Part of a small language model's weights: rotary positions.
MLP neurons of a small language model. Each row is named by its layer, matrix (down: output weights) and neuron, and shows model dimensions 464-559. Each number is 50 + 15 x the weight over its row's rms, rounded and kept within 0 to 99. A neuron's up and down rows have the sign that makes its largest values positive.
Before each neuron's rows, "fires before" lists the tokens most often just after its 100 highest values on Wikipedia text that the model never trained on.

fires before: "\n"
L3.down1426:40 52 00 39 68 45 56 77 65 68 48 51 49 50 62 44 65 55 52 64 52 75 50 57 43 67 32 40 52 45 41 45 71 66 69 38 42 46 62 32 59 47 41 32 40 48 44 44 35 66 45 44 32 63 44 57 50 44 61 64 30 42 39 20 74 34 03 62 54 66 69 70 75 46 53 42 43 70 45 61 64 72 59 43 37 72 38 30 32 47 60 59 48 50 58 25

fires before: "9", "2", "1", "5"
L6.down32:54 53 34 30 41 44 51 41 40 43 55 63 37 43 85 48 47 48 27 54 77 51 61 34 55 41 20 53 54 38 54 42 30 57 27 60 41 11 66 31 55 63 72 63 38 44 73 44 31 46 35 50 48 48 72 63 49 58 51 38 40 51 84 42 67 21 37 66 55 68 48 63 71 50 45 49 41 51 69 39 44 43 51 70 68 72 56 62 38 24 76 53 45 52 45 52

fires before: ":", "):", " ", " date"
L4.down556:59 30 67 62 65 48 40 76 45 46 36 48 48 53 62 66 65 65 58 38 60 36 59 42 37 25 67 55 55 46 52 22 38 32 55 27 25 39 51 30 29 33 40 56 40 63 74 73 58 39 20 59 59 35 36 48 36 71 69 40 43 50 43 33 30 33 35 43 33 41 35 65 65 25 29 54 54 62 52 48 54 45 58 50 49 53 43 46 31 35 36 51 26 47 39 52

fires before: "|", "===", "-", "The", "S"
L4.down880:48 52 36 65 50 54 26 44 70 36 16 49 51 42 38 39 66 79 52 64 42 41 34 64 46 38 51 40 25 55 20 75 55 35 68 49 59 51 60 54 62 70 46 44 54 36 46 40 43 52 49 45 60 76 39 64 38 53 37 46 16 66 42 73 44 34 52 43 51 60 37 36 58 53 70 53 61 38 64 17 51 36 23 64 54 36 74 56 59 62 38 53 30 67 38 56

fires before: " |", " date"
L6.down1185:61 76 00 33 43 29 55 65 49 65 42 75 55 29 21 60 69 67 51 43 39 28 43 34 28 39 15 52 36 50 34 83 30 52 39 54 48 47 23 46 32 62 51 69 63 49 70 43 56 41 36 87 60 57 41 43 35 70 40 46 53 66 50 52 44 37 59 45 54 62 52 50 61 50 41 42 43 40 54 81 12 57 57 64 16 53 45 40 30 51 64 64 56 35 50 61

fires before: "===", "==", "|"
L4.down204:61 64 00 38 44 42 60 46 49 64 48 55 81 64 52 42 63 50 74 46 57 62 21 35 49 45 47 60 59 51 43 59 58 53 56 78 38 52 56 46 49 26 73 55 47 27 50 37 40 74 65 39 50 73 42 55 45 77 81 38 67 55 41 63 36 70 31 54 38 42 31 45 41 77 60 20 77 38 36 62 47 41 45 64 27 68 40 53 28 34 40 25 27 38 62 50

fires before: "1", "0", "9", "8", "2", "),"
L2.down92:42 36 46 35 64 61 32 68 64 70 59 54 45 76 48 63 42 61 48 59 51 44 47 47 41 53 77 55 56 62 73 76 42 26 49 75 53 24 61 65 58 51 32 58 51 39 48 67 29 62 85 63 44 52 63 49 59 62 90 69 27 53 44 48 52 26 84 66 37 43 21 37 50 59 52 61 44 33 64 46 83 66 41 51 40 24 54 44 78 72 42 42 64 30 65 57

fires before: "4", "7", "8", "9", "2", "6"
L3.down1495:60 77 62 45 50 64 28 32 35 65 49 69 60 47 47 59 63 41 61 44 56 63 33 34 34 36 70 47 55 58 74 36 58 27 48 58 47 38 56 41 62 48 30 36 58 20 58 62 20 44 42 35 48 68 45 33 75 36 56 53 55 53 57 70 68 52 39 64 58 34 51 49 52 35 53 41 39 72 62 66 59 55 56 52 76 36 63 57 81 59 35 29 45 50 51 42

fires before: " ", "1", "8", "2", "7"
L3.down16:33 64 26 23 48 46 37 54 62 43 39 30 33 22 64 44 20 46 99 66 59 53 93 36 56 26 37 33 70 64 44 57 50 37 55 47 34 53 43 36 50 57 50 30 59 40 57 47 76 59 63 36 43 24 36 64 48 59 47 40 63 30 64 55 51 71 41 52 52 47 23 43 73 60 60 59 42 36 43 54 37 31 65 71 33 80 70 46 33 42 38 54 46 69 59 48

fires before: "-", "\n", ":", "|", " ", " Goals"
L2.down201:41 76 58 47 35 80 37 73 30 55 46 54 56 59 57 57 41 46 34 49 64 72 32 73 34 81 55 43 59 50 62 49 48 53 38 45 66 62 57 50 52 48 52 42 50 53 36 63 57 49 51 48 25 55 50 38 63 59 31 33 40 41 27 82 54 46 39 41 70 30 69 51 78 41 61 46 50 45 72 92 31 42 38 54 31 35 62 49 37 23 47 47 31 65 45 81

fires before: "\n", "-"
L2.down685:56 38 99 62 69 90 63 82 49 47 51 73 49 66 66 46 53 70 45 37 57 43 24 62 54 50 47 33 53 22 46 48 56 51 57 64 40 18 49 32 53 39 45 62 29 25 39 64 59 30 47 61 42 68 62 47 57 67 28 41 62 66 56 55 48 57 47 39 52 44 90 59 47 38 42 57 54 42 42 59 21 43 52 51 67 58 41 20 50 51 19 21 64 65 39 67

fires before: " (", " ", ":", "2", "1", " mi"
L3.down621:59 58 50 59 68 40 20 51 42 37 72 52 32 33 57 56 60 44 69 51 57 70 36 54 37 27 64 57 49 38 45 47 64 36 50 37 19 47 36 31 43 61 56 33 42 16 66 69 53 72 48 66 52 33 45 67 48 71 61 61 30 56 42 55 48 44 46 57 48 61 34 32 53 53 52 50 28 47 39 48 43 31 40 41 53 43 81 61 55 59 28 54 51 59 65 31

fires before: "1", "2", "0", "4", "3"
L2.down527:39 64 73 63 45 56 38 52 26 52 22 56 55 64 50 48 62 73 69 56 39 42 63 47 47 51 64 58 63 64 57 42 50 48 43 45 46 12 47 40 33 39 57 52 43 70 82 42 46 48 53 49 35 61 60 45 40 61 47 30 38 53 48 28 37 37 36 19 41 61 60 53 36 59 44 92 51 55 59 36 35 74 46 55 46 49 44 30 41 41 53 73 51 64 55 61

fires before: " |", " ", "0", "7", "1"
L6.down635:32 72 00 28 75 53 82 57 19 38 31 77 40 35 65 55 66 48 55 44 77 53 45 64 42 73 81 38 52 46 58 50 59 84 59 57 28 65 48 66 57 48 58 58 38 43 44 40 31 53 36 31 44 54 51 34 56 51 32 32 37 50 41 68 39 68 31 62 52 26 27 56 26 71 33 62 36 39 23 53 62 56 70 49 34 45 48 34 77 24 53 60 46 47 56 71

fires before: " ", " (", " of", " the"
L3.down983:23 42 45 28 73 73 63 50 50 61 66 64 47 36 85 75 24 63 54 42 39 56 57 65 54 37 53 62 64 63 42 38 24 56 50 41 57 44 27 25 83 31 65 49 49 24 36 46 68 61 59 43 44 49 40 67 35 47 51 40 39 33 53 39 59 74 30 51 60 41 42 55 19 62 23 49 37 73 34 41 42 49 36 48 63 56 55 25 53 56 50 54 77 59 52 51

fires before: "0", "1", "6", "4", "5"
L6.down505:52 64 76 47 34 57 56 41 50 32 76 52 52 88 54 59 24 50 21 48 69 32 47 52 55 52 47 76 37 49 61 30 67 56 54 65 59 70 49 32 52 51 41 50 50 44 66 69 42 49 57 50 64 59 60 51 55 60 27 33 44 23 91 49 56 42 38 48 67 63 57 64 35 51 60 41 53 42 38 33 31 63 67 49 30 34 49 22 38 37 68 54 60 79 50 51

fires before: "\n", " ", " H"
L3.down797:55 31 61 64 49 37 73 69 68 30 56 50 50 36 35 58 70 57 76 44 81 53 52 73 57 60 49 53 62 50 58 48 56 30 43 64 69 41 71 74 57 41 42 28 29 71 43 52 65 63 70 64 51 51 58 41 76 69 69 64 23 87 35 53 28 59 78 41 74 47 45 38 58 33 62 50 45 16 53 50 51 44 49 64 51 76 63 52 59 50 39 52 44 47 49 47

fires before: "\n", ":", "===", "==", " |", " by"
L4.down305:65 38 21 35 45 66 20 42 47 70 52 67 45 45 32 26 43 43 40 37 43 57 50 58 50 44 42 33 63 61 20 56 33 46 50 40 48 58 47 61 51 42 50 90 69 67 55 34 62 41 56 51 52 56 45 70 42 73 31 60 68 60 44 44 31 68 28 26 52 51 48 52 25 59 25 59 46 62 49 62 58 71 43 53 42 64 26 58 69 41 37 60 64 55 43 38

fires before: "\n", ":", " ("
L6.down338:75 43 39 62 60 51 50 45 38 55 63 38 45 44 69 53 41 69 59 59 50 60 61 50 35 62 74 51 30 33 44 56 32 41 46 52 34 66 48 14 57 52 49 55 46 71 22 42 63 50 61 66 42 40 53 44 56 25 55 61 39 49 33 74 65 44 40 33 28 40 54 81 51 33 53 37 70 50 35 51 66 66 45 35 65 13 43 39 25 19 42 38 45 18 45 47

fires before: "\n"
L4.down335:49 41 68 54 33 37 62 68 37 47 73 29 63 67 62 61 34 37 30 55 55 46 43 67 34 53 56 70 65 35 35 50 50 31 55 45 49 71 55 89 47 60 64 36 38 38 50 57 51 34 39 58 59 67 23 56 56 77 66 64 48 66 24 66 45 72 54 62 52 50 43 53 68 59 45 44 50 19 71 74 67 54 42 57 49 47 68 43 20 53 59 41 42 33 39 67

fires before: " ", "\n", "2", "1"
L6.down323:63 69 67 36 22 63 43 56 89 76 47 59 49 02 68 49 68 50 68 52 27 40 52 39 42 64 46 72 38 02 29 72 54 39 40 42 62 54 72 56 51 41 48 61 30 25 67 72 31 50 29 61 22 80 61 59 49 47 62 47 52 55 25 70 51 70 46 73 61 40 41 54 63 42 60 59 54 68 39 53 34 67 64 58 42 34 64 68 56 54 18 58 33 52 56 51

fires before: " that", " to", " the"
L6.down641:50 47 67 38 41 43 55 46 74 42 37 55 60 41 37 56 57 61 40 38 43 67 68 35 39 55 66 23 41 55 28 39 38 46 47 39 48 68 33 46 45 65 35 50 44 88 58 25 38 65 18 82 35 40 35 45 53 44 49 48 74 54 64 38 74 51 17 63 50 71 61 48 61 53 55 60 35 63 40 60 53 46 50 44 44 40 78 54 21 41 41 63 60 75 64 43

fires before: "\n"
L4.down1067:58 71 00 45 56 54 42 80 63 56 68 59 51 45 46 41 36 71 47 54 68 41 41 53 48 75 48 34 67 51 31 65 78 23 54 32 55 56 61 52 60 52 55 48 39 58 67 57 31 46 64 20 59 81 58 48 62 46 36 57 42 48 44 18 54 53 58 67 53 48 55 68 64 59 60 64 52 78 35 39 25 55 54 57 42 70 36 26 48 46 63 42 37 68 40 24

fires before: " by", " known", " in", " as", " to", " on"
L4.down562:64 56 39 34 38 64 40 23 73 51 57 29 29 45 44 41 52 56 63 70 69 44 41 67 50 33 47 85 79 40 34 41 56 46 33 47 26 39 20 60 70 49 13 38 57 43 29 59 42 66 34 47 60 65 58 40 64 94 56 58 59 62 47 61 62 36 53 53 79 51 35 47 22 68 46 25 67 47 65 37 63 54 74 40 62 40 67 42 47 49 44 34 39 32 34 67

fires before: " ", "8", "1", ","
L4.down496:59 62 50 42 67 50 48 40 40 64 43 50 64 51 63 67 36 63 66 49 39 44 66 49 58 30 67 25 25 20 39 36 82 38 60 40 28 18 51 51 22 80 37 36 48 21 31 37 28 16 57 42 50 52 64 62 29 63 58 84 52 58 77 52 38 31 17 57 64 54 46 54 55 40 55 41 44 55 42 61 59 47 46 67 41 70 72 43 49 68 39 46 29 34 68 63

fires before: " ", "\n", ")", "0", "-"
L4.down493:35 50 56 74 41 65 33 46 56 44 09 09 28 28 36 62 51 47 42 78 47 49 69 51 37 50 75 55 52 42 53 40 39 44 66 39 31 38 61 73 24 59 43 49 31 48 65 67 73 20 29 55 45 43 44 45 54 51 59 47 55 26 51 47 39 27 52 63 43 33 73 54 65 50 56 52 89 32 47 51 37 56 53 51 33 52 53 46 49 73 38 52 32 47 24 24

fires before: "|", "\n", " −", " "
L6.down234:47 27 58 60 49 60 47 43 53 57 29 37 47 63 64 44 28 25 33 42 58 37 11 53 33 43 70 52 23 18 47 42 40 53 57 48 38 54 52 57 52 35 55 43 40 34 55 53 11 45 52 28 65 63 64 56 33 34 41 56 40 70 56 31 36 44 71 73 18 58 74 47 34 61 66 18 64 39 64 41 64 35 40 29 52 59 34 56 49 29 41 49 43 44 52 44

fires before: "\n"
L3.down1134:43 57 36 24 71 63 37 42 75 35 48 27 36 54 74 54 71 55 54 56 55 53 33 45 40 42 45 60 49 43 42 58 54 45 55 54 57 47 44 46 42 52 34 60 55 40 52 34 29 49 79 52 30 52 30 55 55 38 55 49 24 45 42 16 26 68 42 32 44 47 58 25 50 63 36 58 52 50 64 82 31 51 38 36 62 61 63 41 55 46 30 37 52 37 48 39

fires before: "\n"
L4.down557:40 57 08 66 44 55 44 59 52 62 48 60 64 43 46 33 46 64 53 52 61 60 37 48 47 91 35 66 66 50 35 76 38 20 52 49 62 17 78 34 47 58 25 47 52 41 14 37 82 48 31 25 42 57 25 44 65 52 47 55 56 52 74 57 53 48 50 58 35 58 49 30 72 54 90 45 28 63 32 58 52 59 30 69 15 59 46 27 54 66 54 69 50 49 58 41

fires before: " ", "1", " |", " Goals", "2", "0"
L2.down1501:46 60 34 44 14 77 48 73 62 62 48 43 57 23 37 69 57 26 38 66 49 63 48 50 19 57 46 31 73 30 64 84 65 72 38 54 36 61 45 68 41 45 77 79 75 36 53 63 47 45 52 57 70 54 26 56 58 66 52 36 49 51 29 57 62 42 35 94 44 89 42 72 61 63 57 61 57 56 66 53 51 45 69 35 39 53 33 62 65 44 47 55 39 45 34 47

fires before: "0", "1", "2", " also"
L2.down138:24 58 50 56 39 28 50 63 50 58 80 63 77 45 36 46 56 41 72 50 43 44 26 43 68 64 65 54 58 26 32 78 56 37 51 50 43 26 53 66 52 54 52 84 53 39 60 41 47 43 82 59 71 75 38 56 55 32 44 32 49 55 60 67 45 40 60 50 52 53 42 71 20 64 51 46 51 47 74 64 65 26 40 49 49 64 65 46 43 50 51 75 83 42 28 34

fires before: "\n", "-"
L2.down609:47 46 41 47 48 85 63 65 39 57 39 45 44 47 58 47 36 35 51 26 69 77 57 42 59 54 58 31 73 41 48 39 43 35 48 38 47 49 51 60 31 50 38 66 58 61 58 31 62 46 22 33 35 59 54 34 47 51 38 53 44 62 57 29 46 46 23 29 73 48 34 32 48 44 52 66 69 60 67 61 64 38 29 50 41 13 32 31 30 29 31 70 47 46 49 72

fires before: "1", "4", "0", "2", "7", "6"
L4.down678:39 76 49 57 35 42 18 49 36 62 35 24 26 45 21 35 44 52 36 65 30 68 50 74 46 37 61 55 66 58 76 65 49 64 60 69 56 54 29 51 29 80 44 35 41 46 59 61 44 76 59 61 51 61 30 52 40 60 31 45 59 41 65 48 49 61 54 52 39 73 20 58 37 60 58 82 62 29 79 55 55 52 59 44 65 31 52 45 38 50 59 61 43 29 40 65

fires before: "\n", "-"
L4.down910:48 60 31 55 39 69 57 65 59 51 60 45 49 42 84 61 62 60 55 30 65 65 43 71 71 74 69 41 65 76 70 28 64 44 47 49 47 54 15 54 64 24 30 50 83 36 27 56 37 35 45 75 12 47 37 35 24 30 44 39 38 64 46 48 59 46 61 51 45 63 61 50 55 37 60 31 70 52 59 82 83 47 44 52 61 55 67 50 42 76 48 71 65 50 25 55

fires before: "\n", "Z"
L4.down920:50 79 50 73 07 54 63 43 68 18 37 43 17 33 31 45 43 59 50 41 39 74 40 50 55 49 77 62 45 60 51 39 18 32 22 47 52 52 18 32 25 62 31 49 53 54 34 56 55 47 80 22 55 51 50 30 28 35 48 39 49 73 79 44 31 40 60 59 44 56 74 38 70 63 76 42 42 60 53 49 42 59 38 51 50 40 38 60 62 50 58 48 70 43 30 54

fires before: " the", " he", " that", " a", " it", " \""
L6.down22:68 46 71 24 38 51 53 30 45 50 23 48 61 74 57 32 54 42 36 46 34 52 42 36 72 62 78 46 29 74 50 50 62 63 59 66 43 49 45 74 64 33 53 43 52 67 31 32 48 62 43 70 50 27 29 64 56 49 44 68 48 49 76 52 39 34 44 52 46 42 73 31 51 38 51 32 41 59 54 63 34 62 62 58 39 55 31 71 54 14 16 54 40 47 45 50

fires before: " ", " Gold", " Independent", " Digital", "|"
L6.down1517:75 43 57 28 28 34 54 68 45 41 65 64 43 47 83 63 00 42 62 49 57 60 69 29 30 41 59 56 57 36 75 28 50 53 46 59 48 32 50 38 41 88 60 54 22 31 52 38 23 30 32 50 44 53 61 40 65 56 33 42 38 41 56 40 45 41 69 47 60 39 66 42 67 50 64 25 72 52 33 46 61 37 41 37 46 55 42 44 49 32 47 49 65 50 69 52

fires before: " of", ",", ".", " in", " by"
L3.down1461:45 35 65 68 64 46 35 56 78 46 77 56 53 74 42 82 59 58 41 64 53 52 49 53 49 40 62 45 61 28 74 30 55 44 43 48 47 47 54 52 37 39 46 28 65 49 55 53 48 84 32 19 69 43 36 59 45 66 41 34 62 60 52 60 63 54 66 55 50 63 42 66 69 61 58 39 48 64 45 53 62 65 61 68 57 31 43 59 09 47 46 39 27 33 40 57

fires before: "\n", "-", " |", ":", "The"
L2.down740:50 63 49 43 39 54 59 69 37 41 52 60 85 53 53 41 16 82 32 42 56 26 65 48 44 46 73 64 61 62 61 32 18 70 72 58 72 55 34 47 48 47 13 32 19 50 54 41 19 28 44 37 54 35 44 59 54 47 50 41 22 55 30 28 51 62 43 69 75 67 55 40 70 63 51 45 55 66 62 60 54 37 34 50 37 47 68 45 58 41 40 65 21 65 54 65

fires before: "\n", "-", "===", "|"
L4.down330:34 18 14 57 54 53 34 55 53 48 68 45 77 58 43 48 63 31 29 57 37 47 38 50 60 38 25 83 55 31 52 80 48 59 43 45 75 54 54 25 60 42 52 48 39 42 65 67 44 61 50 74 44 61 30 48 71 76 52 49 60 50 53 49 33 82 51 33 74 49 23 58 55 53 34 44 58 32 47 49 89 54 44 82 50 37 60 42 36 69 55 50 39 77 41 72

fires before: "\n", "9", "0", "8", " "
L4.down33:50 44 41 57 72 23 56 53 34 31 69 48 47 50 69 43 29 67 35 67 50 34 19 42 57 67 13 21 50 53 45 60 38 46 49 50 39 59 57 53 24 60 54 67 59 74 43 53 68 34 52 36 39 71 57 66 47 63 48 33 63 77 59 50 69 45 57 74 49 43 45 59 46 55 48 71 32 91 34 47 68 58 35 67 59 41 47 60 53 65 48 38 41 48 24 46

fires before: " ", ".", "2", "6", "1"
L6.down41:31 47 72 59 59 70 59 50 44 52 64 37 50 48 66 77 68 78 24 50 61 00 65 59 71 72 34 47 18 38 51 29 55 52 46 71 67 46 59 86 21 52 55 38 45 33 62 36 56 77 38 57 78 56 48 40 47 65 52 60 44 48 59 22 50 34 61 55 52 54 38 85 86 47 53 38 62 59 54 72 38 57 52 66 62 56 35 38 69 68 69 48 69 56 84 48

fires before: " ", " |", "s", "\n"
L2.down1002:55 91 80 64 34 22 22 67 81 64 67 28 43 83 71 60 58 81 32 53 45 40 44 55 43 48 57 44 53 18 30 65 10 31 63 26 39 58 49 11 28 43 65 52 21 59 55 35 43 57 28 88 66 73 61 45 43 36 36 56 32 55 45 58 14 46 47 33 52 31 55 61 55 46 44 64 71 51 57 86 59 66 39 50 50 62 55 43 58 45 25 26 70 43 47 60

fires before: "==", "The", " (", "==="
L4.down1255:59 49 32 53 42 81 34 47 42 42 55 43 37 64 36 62 74 40 47 62 38 53 45 27 47 46 43 19 30 52 25 60 66 46 56 46 40 46 53 57 33 67 74 36 55 28 73 58 46 65 59 37 30 62 56 82 28 83 67 53 54 67 25 63 35 64 61 63 56 47 40 41 84 55 58 54 52 57 17 36 48 44 54 43 55 75 55 60 70 37 66 53 38 72 48 64

fires before: " to", " the", " with", "ute"
L6.down88:68 57 66 76 54 59 56 64 70 41 34 45 60 52 60 69 71 38 45 32 22 48 45 31 47 52 37 65 70 36 29 45 21 18 47 41 20 50 58 42 40 67 55 41 46 82 53 48 64 60 47 49 72 48 55 31 42 42 53 35 85 67 56 31 71 56 42 52 56 41 55 65 21 40 46 48 39 58 57 72 52 37 50 48 66 61 59 54 56 64 50 75 40 66 46 35

fires before: ":", "\n", " ", " mi"
L3.down1253:76 36 60 59 66 45 69 38 48 60 31 50 47 61 65 40 50 59 56 24 51 60 67 60 58 51 62 77 40 36 46 55 37 22 38 49 39 48 51 42 46 80 28 66 20 54 33 58 67 51 83 55 48 21 49 32 26 24 58 54 41 33 56 38 56 51 34 43 26 47 35 38 40 46 47 42 39 21 20 63 28 55 59 69 60 54 41 42 30 46 20 69 61 40 60 54

fires before: " ", " (", "\n", "1", " |"
L2.down669:36 31 64 45 51 84 48 75 40 38 23 56 41 63 56 49 73 33 31 65 60 44 25 34 20 39 18 42 42 77 52 76 34 40 55 60 56 50 58 76 42 59 61 53 61 59 60 81 70 48 86 46 57 35 58 29 41 81 38 59 34 64 47 39 55 41 44 61 47 69 69 32 73 55 56 66 49 25 52 63 45 48 72 30 35 30 23 50 81 57 38 53 52 58 59 59

fires before: "0", "2", "3", "1", "4", "5"
L3.down654:57 53 69 26 54 46 43 32 53 47 74 26 37 62 52 40 47 54 37 54 51 50 51 49 52 83 77 68 47 66 59 42 59 50 54 86 40 54 43 54 43 74 17 51 64 31 64 78 51 67 78 38 45 40 59 51 47 22 72 43 74 50 42 37 50 37 36 70 52 35 34 63 32 47 70 66 59 57 68 40 61 55 55 44 59 52 61 41 76 47 35 26 42 41 69 36

fires before: "\n", " /", "9", "1", " =", "0"
L3.down952:46 59 61 65 36 38 30 38 24 53 40 17 36 53 69 74 77 31 56 75 30 60 33 58 80 64 76 41 57 26 35 29 57 36 34 34 44 32 66 69 40 54 16 87 31 46 77 40 42 53 53 58 60 53 10 45 45 56 32 34 63 49 77 70 41 32 53 51 44 73 25 60 59 48 59 99 44 62 74 43 64 54 66 70 37 45 59 61 50 65 72 35 28 33 57 52

fires before: "2", "0", "3", "1", "4"
L2.down670:49 43 62 54 80 29 40 26 65 30 69 39 50 73 54 50 49 47 66 38 55 43 25 50 37 56 48 65 31 56 70 16 61 64 51 75 41 47 49 52 63 43 28 63 26 38 20 49 54 42 63 38 70 42 58 45 67 14 35 46 78 44 69 59 46 60 50 50 65 49 53 52 55 56 61 43 18 47 59 31 60 47 64 33 60 21 58 43 60 55 39 43 81 63 26 61

fires before: " ", "1", "2", " the", "0", "8"
L6.down708:40 38 42 33 51 78 59 53 31 60 62 47 38 34 63 63 59 64 40 58 55 56 67 43 42 69 46 27 52 60 35 61 70 53 39 52 34 56 25 30 70 24 58 57 39 45 52 43 28 61 45 10 32 47 32 54 48 46 51 21 50 33 50 49 46 53 42 85 41 42 44 68 33 67 39 64 53 76 69 67 62 66 54 39 55 24 36 63 32 50 46 78 36 17 57 65

fires before: "\n"
L4.down320:55 46 35 25 36 51 51 56 76 24 25 48 06 57 55 66 70 68 55 57 45 79 44 75 44 71 24 41 45 40 18 72 56 26 42 53 56 24 46 66 34 76 44 64 57 42 42 33 71 52 65 40 41 62 52 53 57 46 68 85 52 74 63 35 23 58 51 73 38 62 52 39 45 63 93 49 32 35 47 42 49 46 36 55 36 65 59 48 65 75 40 22 47 40 43 51

fires before: " the", " that", " to", " it", " his"
L6.down1254:35 44 72 28 44 48 44 54 29 67 54 63 43 70 46 36 57 42 61 67 45 62 75 48 86 58 67 39 27 27 64 42 43 62 59 36 78 68 77 45 39 43 39 58 51 60 54 54 51 66 21 66 36 54 23 66 60 68 63 72 27 46 67 47 53 82 64 62 63 87 57 12 56 45 50 21 57 40 38 34 21 63 24 42 44 52 23 58 77 56 41 52 60 61 29 63

fires before: " ", "\n"
L3.down712:55 78 79 48 53 33 48 85 48 42 40 30 54 29 39 45 49 32 64 34 64 62 72 41 52 53 55 34 64 38 53 75 41 50 61 67 37 72 16 53 43 77 47 54 38 30 36 41 72 34 64 63 56 49 46 51 68 51 63 30 33 38 50 76 83 13 61 29 63 49 50 27 66 36 44 47 64 40 29 39 33 47 61 50 32 61 59 83 44 45 26 68 48 74 43 77

fires before: " |", ".", "2", "\n", "5", "0"
L6.down649:68 40 20 22 44 68 43 55 38 44 61 49 49 50 51 57 39 56 48 58 66 35 33 26 38 45 59 39 59 62 54 49 57 75 41 25 47 63 33 27 29 35 56 45 73 32 40 67 74 31 51 24 46 52 51 19 58 56 61 38 43 50 55 41 62 60 42 73 39 68 44 34 63 41 59 72 40 73 63 43 47 69 43 63 26 56 48 77 48 71 45 60 72 40 33 20

fires before: "2", "1", "0"
L6.down1240:40 55 40 33 51 48 28 40 59 60 48 46 42 66 47 74 33 40 14 40 33 53 29 53 46 73 61 59 71 53 31 91 41 25 49 55 64 36 60 15 45 37 17 51 61 15 68 46 47 64 51 74 27 76 42 70 32 67 76 47 67 63 35 37 57 66 50 65 39 31 48 24 45 82 29 62 66 61 49 74 83 66 32 50 34 51 63 43 58 40 43 49 50 64 42 49

fires before: "0", "|", "\n", "|---|---|---|---|", "6", "|---|---|---|---|---|---|"
L4.down435:53 66 23 40 45 62 43 58 59 49 67 41 56 47 25 40 36 54 37 46 58 62 41 58 46 45 50 54 60 62 44 74 59 40 56 56 60 46 59 41 47 15 54 41 45 25 39 53 59 36 72 62 38 29 38 54 51 30 44 56 55 49 60 45 49 38 48 42 44 34 27 46 80 44 43 42 51 67 55 56 76 66 24 55 42 52 48 52 56 57 63 53 48 68 32 61

fires before: "9", "6", "1", "7", "8", "5"
L3.down1485:85 50 63 63 69 81 51 58 31 25 69 65 54 64 37 55 60 53 53 53 55 60 37 52 46 30 78 70 33 61 50 36 49 49 51 55 29 60 53 48 45 57 39 38 40 51 36 35 53 58 62 36 36 46 65 46 56 46 75 48 46 72 45 62 77 52 39 66 33 25 28 57 33 51 30 77 27 53 54 50 45 67 59 45 54 47 54 42 64 45 22 60 73 70 50 76

fires before: "\n", " Country", "=="
L4.down993:35 31 01 62 55 31 70 71 59 50 61 45 46 71 74 57 32 41 15 78 33 31 26 50 33 40 45 77 38 36 51 58 53 80 54 61 48 54 69 44 45 51 65 56 32 48 52 39 46 45 44 56 29 88 72 49 51 42 54 56 54 58 51 64 49 52 41 49 54 26 57 50 38 72 36 49 56 72 80 46 42 58 49 63 61 22 48 35 63 61 27 63 56 61 28 45